MLP neurons of a small language model. Each row is named by its layer, matrix (gate and up: input weights; down: output weights) and neuron, and shows model dimensions 0-191. Each number is 128 + 24 x the weight over its row's rms, rounded and kept within 0 to 255. Numbers have three digits each. A neuron's up and down rows have the sign that makes its largest values positive.
Before each neuron's rows, "fires after" lists the tokens most often just before its 100 highest values on Wikipedia text that the model never trained on.

fires after: "0", "–", "7", "1", "comm"
L12.gate541:131166170130143150119139140128124126170098153111101136152141101166133143147082127140105115128090093124108160115088098113108118136108131127124160107107106098161104113108093157110115140112109124133135142142077137132152139176137104129121116112093122172124090088156093121084151141139131099191158115105113121118117094121169133124118110143105102121109113122113115147117088133113146172116126126092148109142144080118103141121142160140140130126148122134169179120137111123113122116109112129129144138152128126129109176132114147115132160189114130100093080135126120109126167134152113144135
L12.up541:121140135133127155126102145133120133096128106093123145122125115140109139102140147164101134157138083107159120128125123091159085093106132121134126122162133133121162120098144114139134161105160093112142106158106112137166151169086142163122125146095165126143171143123117138123172110076154072109100102148123149120123120115151176163146159094150110126099124126121113114144125112113114128114067137150130121137114171120170086099158150143136114139115098107130160145085093112129146095146131125151119139135094150155090138136135098158116105158106082123157152128117119106165130140114120119104
L12.down541:131115149141126127118154137098081124139172149100096169104143113148170152128108148114135138156151138142179099118128134137102126157130128126101160112126112156095130130110142118156145168133129146113140136138118126102139129167121115173134094148157115161143133116166144100135132134130093145116113154141159163082094082135115127119114118112132134128094148149099149149150177144145153136116115123123134100157143129116147143113074113108137125101118129139165093105118097126128191146137138118115103158107150150107122198164136116117102116133142130139133152121102153109150151156128123138107

fires after: "N", "Fran", "- ", "ic", ": ", "San "
L11.gate3:114132150114132066164159141104126151155103159108141123133159164088167173145155139145169165103170122126118119106129155127098105133154154104134092148118081169152152129102101122122177130115129104113144131095138135144117131137158125105122137108137125153130117126154161165079141178127108093077189143131122117128140118066147127149151172136147089164127158145128126148149100094117163099134131154115108137126102141137134096091091077151164140125118126106129154176098141143113137110096096113132127151161122124151124130110110154138124100145128141077153106129142113118157129121131134118147
L11.up3:111113139140133103133155137130155133130171123144091097111165139158133134121140097088162166162158158090109125123165105096157108153146136107113152115126129171129141125087089089159134093107137129162139134136090162124106137120151118134160148126148117123124162162080124157116157138136159104099169165115126142119142130134138119091133106146097137129183136095084162118137119133143126146107101092109136157170103158135111180152114167133113152166112115150138088116072144128136134094135159105083135145129106143131134170098153093129118113105139139151162169118103197109114157142128128128117
L11.down3:122113144122109114114130120116172108122120130180136128112127168103088149094108140101164133121187109122121115179170146152106163138121125181122159127120083143118129130088159128153154144118151120174139152147114146128133114132118083118109149122113150094113128165137184090133179094118090171128139179152145161179106141139104134128138114124083112131141126128164098173133123155111135104148121156174114136106088097148144101090121126153132140114142155132138107138118100147124073062130153094145134099164120115137135155138127158125130101131117176121139092164134129153093161126132063131132

fires after: "the ", "p", "The ", "P", "f", "al "
L6.gate73:100108130141156159133078091072112074107106134155095178145114102141128113149136095101097118128154144128108132102152138090155142106096141154080104129141085116107146162099111128144111176139104165081158113087069122097120108137131120115098094150130141118095155121135089106105107166127119147132124135159127102150138133106108133160148183172106098117134122128153129116131120136130092122154129118078148113116125136121158128145069112120121133164098171140133128088139134109089118104123123154100087080134125078124142161136114126115099121088115140118102156155110123084111131115083089097138
L6.up73:087142163126173133094143099131117097132151119159151151099118121126112146147121122093163091107122167135108111081154099134123088107118118134127125117129120119135133081140135118144106159106133130157127104154138126114134149121135145133144154101130104125114150140123081137147101135114104082197103128137113116124093143120108126153106152141147111168118145107098187142132126108088117152084088069114174135127123090138142140166123166129101136149127138092125098158192136122134130087123140150164115153117108109112161151136148137151177150138106093112117115123114130114128150118087160083078
L6.down73:151130183152110131119123160143141106114119112123128142095106125117125092093124140172125119128115134158106106118106048136104092160112121111147131117094150091086132117127151119119160163108153167169141158162134078132146146111063140170135133130130170115097139114148137149134087125105132112156145148113124126125128214117109073214129138149150084130119105128160122100136124134100154146153126139176129143138134135135141134139130126101144155124115115103112138113147117121129089145180119147114134088113140143137098145140171133114147144129108120147121126116156117128153131153175126092093

fires after: "alb", "oc", "l", "exp", "d", "P"
L4.gate626:085126127134115128087150123126129136150139124116149111139146160137160143203119112163106088141137105088107108131126085126103129121119113179156128103150106109145160183133120117167128111118109152157148143118096108165151156181140136125109140149136162137128137096152147138160111141148119095136118096135140168131119101155099146091087136143153115105131137071117098093144074121130085085137114138103129094144158112111101108131144128139156104176114145122142149127138173144164147092107121138127123144128146102140096108110149124121165139129135177155156158123109087145121116149161093123133
L4.up626:141115138099147111120101120128103086114113164120117109154139098165115127136127176108155130084119105150109162128132099169106115139126107119109161113108140168109128119134144172101169103110156115131140142127129152136159149080137111103156124147133123122137162149090137103069161150161114140110148152146150154117094114137113157090174116164122147120182153135146117116066104163089122138073109154143133114121117152071055140071159142112093109135185137144109157150155130145102178110137124155077129099137121116126107162185131149136145085140162115121113114131125183138108124159121141106140
L4.down626:156150160109118137128076159131107147077187133119110085132120143128126091134132108188155104120155123121171149147130141153173107114143122168098132112163121128134160177096106170138109157131112125163119126130129146126135126079137126176137139114131140112120116125116103134145089082130102093171108085087157118089152109123160125088123163115125088146131154107155114156124144122107121156140151133117110115115101135131139112133118146161111129108156139116149138151110128112118142121096135148144125095114119125100155145107121077100117134115162076134165141154153165120135170106120165108112

fires after: "m", "M", "p", "oc", "P", "ro"
L11.gate347:079148088161157123138135124169114120143091125068148146112133143117107115165153111149151110129122095116136110140133135137107081109147137137070115165125127126114106132097143097138165124145078159145095112106127154126170134124141153108151148162101122106133132100148097121128101119099123098142112100148164105104148106122148105134161171127159168099143158155139109105193126113161123112138122156092101104154118137153138125145101149123169120145102169083112136101110146111115120110117124165150110121141151104158132115160148126154132142126124142136106103124106086127107112116119144137083
L11.up347:106146135143138153091129147113147127124155114131142126078130103114102149110110127093125102138118085114121115098149103140133085139159156145115146131155138148132138150091146124141113139102138147114125121121095119138181129148123129131109151118110120098066141118158139131083103185133151106151130138135109139125139136174095137086141107112107129119158159170131104127148120126116155082151124116075117099095130102143086126141129114113117165165117123135115103081104166158161128095165112133126088120120134108153129092153077121124119116109128101119112115138116100132129113113115118117085
L11.down347:134139163161117136140103140143119156142114122124112114138061100162078096142119145139145090134125130156075123122135105108134158118136110153113195113151158136144113122126165123123125108108134118141162148082124087136142117131140114133100162115100116136118101110119106126109158123169167111089123169120136158139130110142097125120123138093128094142085107123110101137120154163063117162138145143139117123120106140166171162122154127134144075113156127133133129140145156119137126137144172157127092117094128136094121073126106147125107125142161119166120086072135161180148135097105134099149

fires after: "R", "p", "r", "and ", "the ", "ir"
L11.gate51:175105101157130181113130106106162106111108135114137135122144091116129121113134118141089138124158102129122144139117147098153160135126146146114093135125170135131137151143152083137135118162152119106134068093070212105131156134085177115125102115146099164135151133092142117104093107133124074131096128138150166163117140123135132159185139144130103124135115125116159126134149141093138158140089167141146143102100138131113162137093152138120100129098147153145120151112136139114126174108124098105129091135111099125135136092166153101182116132072112101130127156109123137132094135075096099068
L11.up51:096122092166136130102094118070122141126098154133134132139121140132110127091125088103140125143121147086095109173132083151160133125098126087145138095143134119099122095139127177145130148122127112118147088141122120146093132122158128144095093126071120119090165106094118108127133149142109157099090110158081123140123126123125162123140147162127143110132149156101095175103100114113137135084115100157141119169122122127140157089107103132164140117168151163124109115127126132111148125110101115178126120149089125122127121111133137083141123148079128100129135168143112131117128156121151125150
L11.down51:103099134161138158112126090141133142147082132143131129147124095185131146136134133148130105157157109107137108135131128131135126122120133104094152128105108134116163133173138133097132147132124094086132167110118108125131158144117136151118075123086118093131115101084125115164125124145093157123103123144164143139155185143124143096140117159114124137174145181144114128174148161086106120128115099101131151087141129125176124115121126125112147135117108107189165090156111141107112106119136140117123116070059163094125130123092106143124139161099101166069134103118099133149094153102106103125

fires after: "c", "C", "s", "S", "G"
L11.gate133:110124172135162165134123105140163129123105130130153085110125117156119101109152119184122085141122140156110138117122176122163140167121184086077171127160119121120113127120093130106137087085127157184107124123120160136135135143152091102137133112165101175116164137117124173116118191099095141157112163112123150147128156131133119108136170138132136122101103090164131131122111112127135118139114114143169165137149121114138134090113106119121101146149114123121155151149160139125139125140116109114094097164091150106121135129104132116191084144123112167138108159112113155112127145150141112131
L11.up133:097151142104120129175137108141126095132100137136137108163168122124161115114163090151128151139159131120106146082146150129116110116066133080123157112109165141123119185081108153148161114134107130150121153117101127119124110135111109133159134131156134113143112099117107119127103075092101125112152160072175153088149117125135094139168126149098116109114104103132181140121109155172170140123120172135095126188157169126153135189140142149135119112150148108156124115100141128132117112104097119163126118154114082144107129154102152093155172136151160148127102161113111132117139115150126128137
L11.down133:124111110155173159098089143109126113119132175179124141125134095114157067155122146097138140141121152114132131133191125154107138129120109171169147058128147111134134113130143149124079175102153081108112131145139150138107137087139140146106130151102128128113136099122090109116124140136125186167174123095102138133153121096134147140156170127125103094133139168091145116110113140117120106151121164130148167087086115126138124100126125155138105094106126169095110098109115107126105135150123111116136153165108113155114092093135142116089153143105167131124128137159129102081112144169099100101

fires after: "one ", "was ", "con", "wi", "all", "to "
L2.gate300:158152133145116127080125151162094102126109140138145138097124127129116158141103140113159134117129093185141166112118137174103176086126161134137129157093111162123132118129092092121204162129113179140143150142085135118136115102138099140123148164176145175128138105127111125124111139110140175142133108144144143146106126152115140063110129133156126128139107120148142124092142138158107080177149148130114149103146109117096123110135107135171142139079123130105095151091120160127107099168156152138113064190126129106123123096166132150123114169151130133144135111115116143101108076144115150109
L2.up300:103090142113113110129123112144147152127166127131081141158136127107116136130072141143121106127157144121156140099131094138132109153108136155090136160136128113128175121173166100136100119119142072152161110106160117107073133132078099109113133172141132129109172109085138129120167150125115114111110140075126111135152135138112136106119144075123120135093150094108127140103115146124101123113092112142159159108113134136141132070104135117096127090125097121162110121125150115129139101097115088124135112112160127156107142129074150155139102132115130135105102105131152121077095093080155134179
L2.down300:098122086139123107116122157119162141109190101148140137085122103116152138092082102162128129148154137126139159100186142108120114114155152102051118110118132103082144110161156110149086161164127166107165150133119147084107149131121131121141139138162118173126148135088121097138143113103130117078104129093137087091136146168090139123134074151089133131134136148107105096121113089144144102110152143118139133117129163116130151077142097104143145109143175101160086071103144134139104152106169125097135097110143079145123099130109111157124124079136121138070132125107169115123109136133119102091

fires after: "202", "201", "con", "T", "0", "–"
L10.gate47:141091119145141147090120141071122134203104161102132151098186145099171106109133132108147164148141148144136132128129097138102127087119103119146110116139133139110163156153146134163151140125104131137161130112135119135122161166113081114158165123112134160121125115127096123100133158139074136119100134127105144102128103151137105122125138160085131100138086129162127134146115135130101138139140089145126094154119160099102127143139150127147112131132185132159117129117120123125137126153139103094122117154138060117112164137114173128110140147122116082127115152125139140127131102164153101114
L10.up47:126094111138124124155142113111085093109169122117146116148128145143110103140155117111115143126087052163128158166141182149123121078122106113138153148165149160109148131140115090137145111105123097089135136131140186147135166160111122140136152135126151144140117132182133117115154122115117118097146093150121130147115141141145128096133119146148117127085104142122147155166132135131121161123109109132127131110113154136129089124108115139107176092096153160123139099108161113163163171168117150078130170137142129116093158125153098135113139166081151121138103160122122085104156149188141135119
L10.down47:115109163141094112092096095184110098137149152116117143124117119136133124131172104151124105142134092113142164112137143113170136167121109081129125130088165119112135095060149152139111121092114129120108132143143114113137131161095108137080102130138143132113133155091090125137141086144144121126146118099125123148150116142137126087107097126110086112135127120143103158081089144115092127087102130130090148110098099193127128108131082099156163140173121129136140136136102121090122138145167096130125166098134158071132129158132114160136143108104143092083164117128081112103094145124120131128

fires after: "c", "O", "C", "f", "cor"
L11.gate566:139119135133158142092176139139131171161067181122090124138108108104120124108137151132129130119137150141161147119122151144097134120130096125168132134114108099102154123160092158140160120104147125107111130104110134162153172166146108112123128164107180168085142151129131138097138127099138101143145142106124144115097138124190113110124137136111123064129131105111098153136153116096113119093133110105111124114163161085156136133132103145151120125150118135122106085112137144144183106108125110123140138158154114123090111103161142095108168164126128124161107173108147136149124127145164118131
L11.up566:096105145130154132145163123121113121155136085126145125128153134105178149126116116106119139070096113151153153113144154124099150169087122134136158103099112153132157106082129151127111114153104132111097143150140117117159142150137109092123133090094148169081126134123176130126088092110094123158140137138114106106161144116115084119112090158136112116139114094126142147082141115139101117154132122122091144104097114108118109102137076139125115123157138089117167129112119137140123110086139143113086121141168106168130068167164115112164091135137123170098149138142129112179161135160087120109
L11.down566:133143117151144112148162095173129135090134157166120146113132145098149113135169146110147143167168101136164091117109100133116105098131097140160155127148126200144106173151147134107124105116137139134139137114142151103128175140161129130082095161096142151161091129128116128143134119166117149131148097092128109161092121122114135121129126158136116131090120136081094183112112157099099123137084145135138168092135143117139162162135095137140109125120161129121120143137130166116175131156158140152135159163148099138147099085107128113101096160143141139109124139125110131134127158102099130145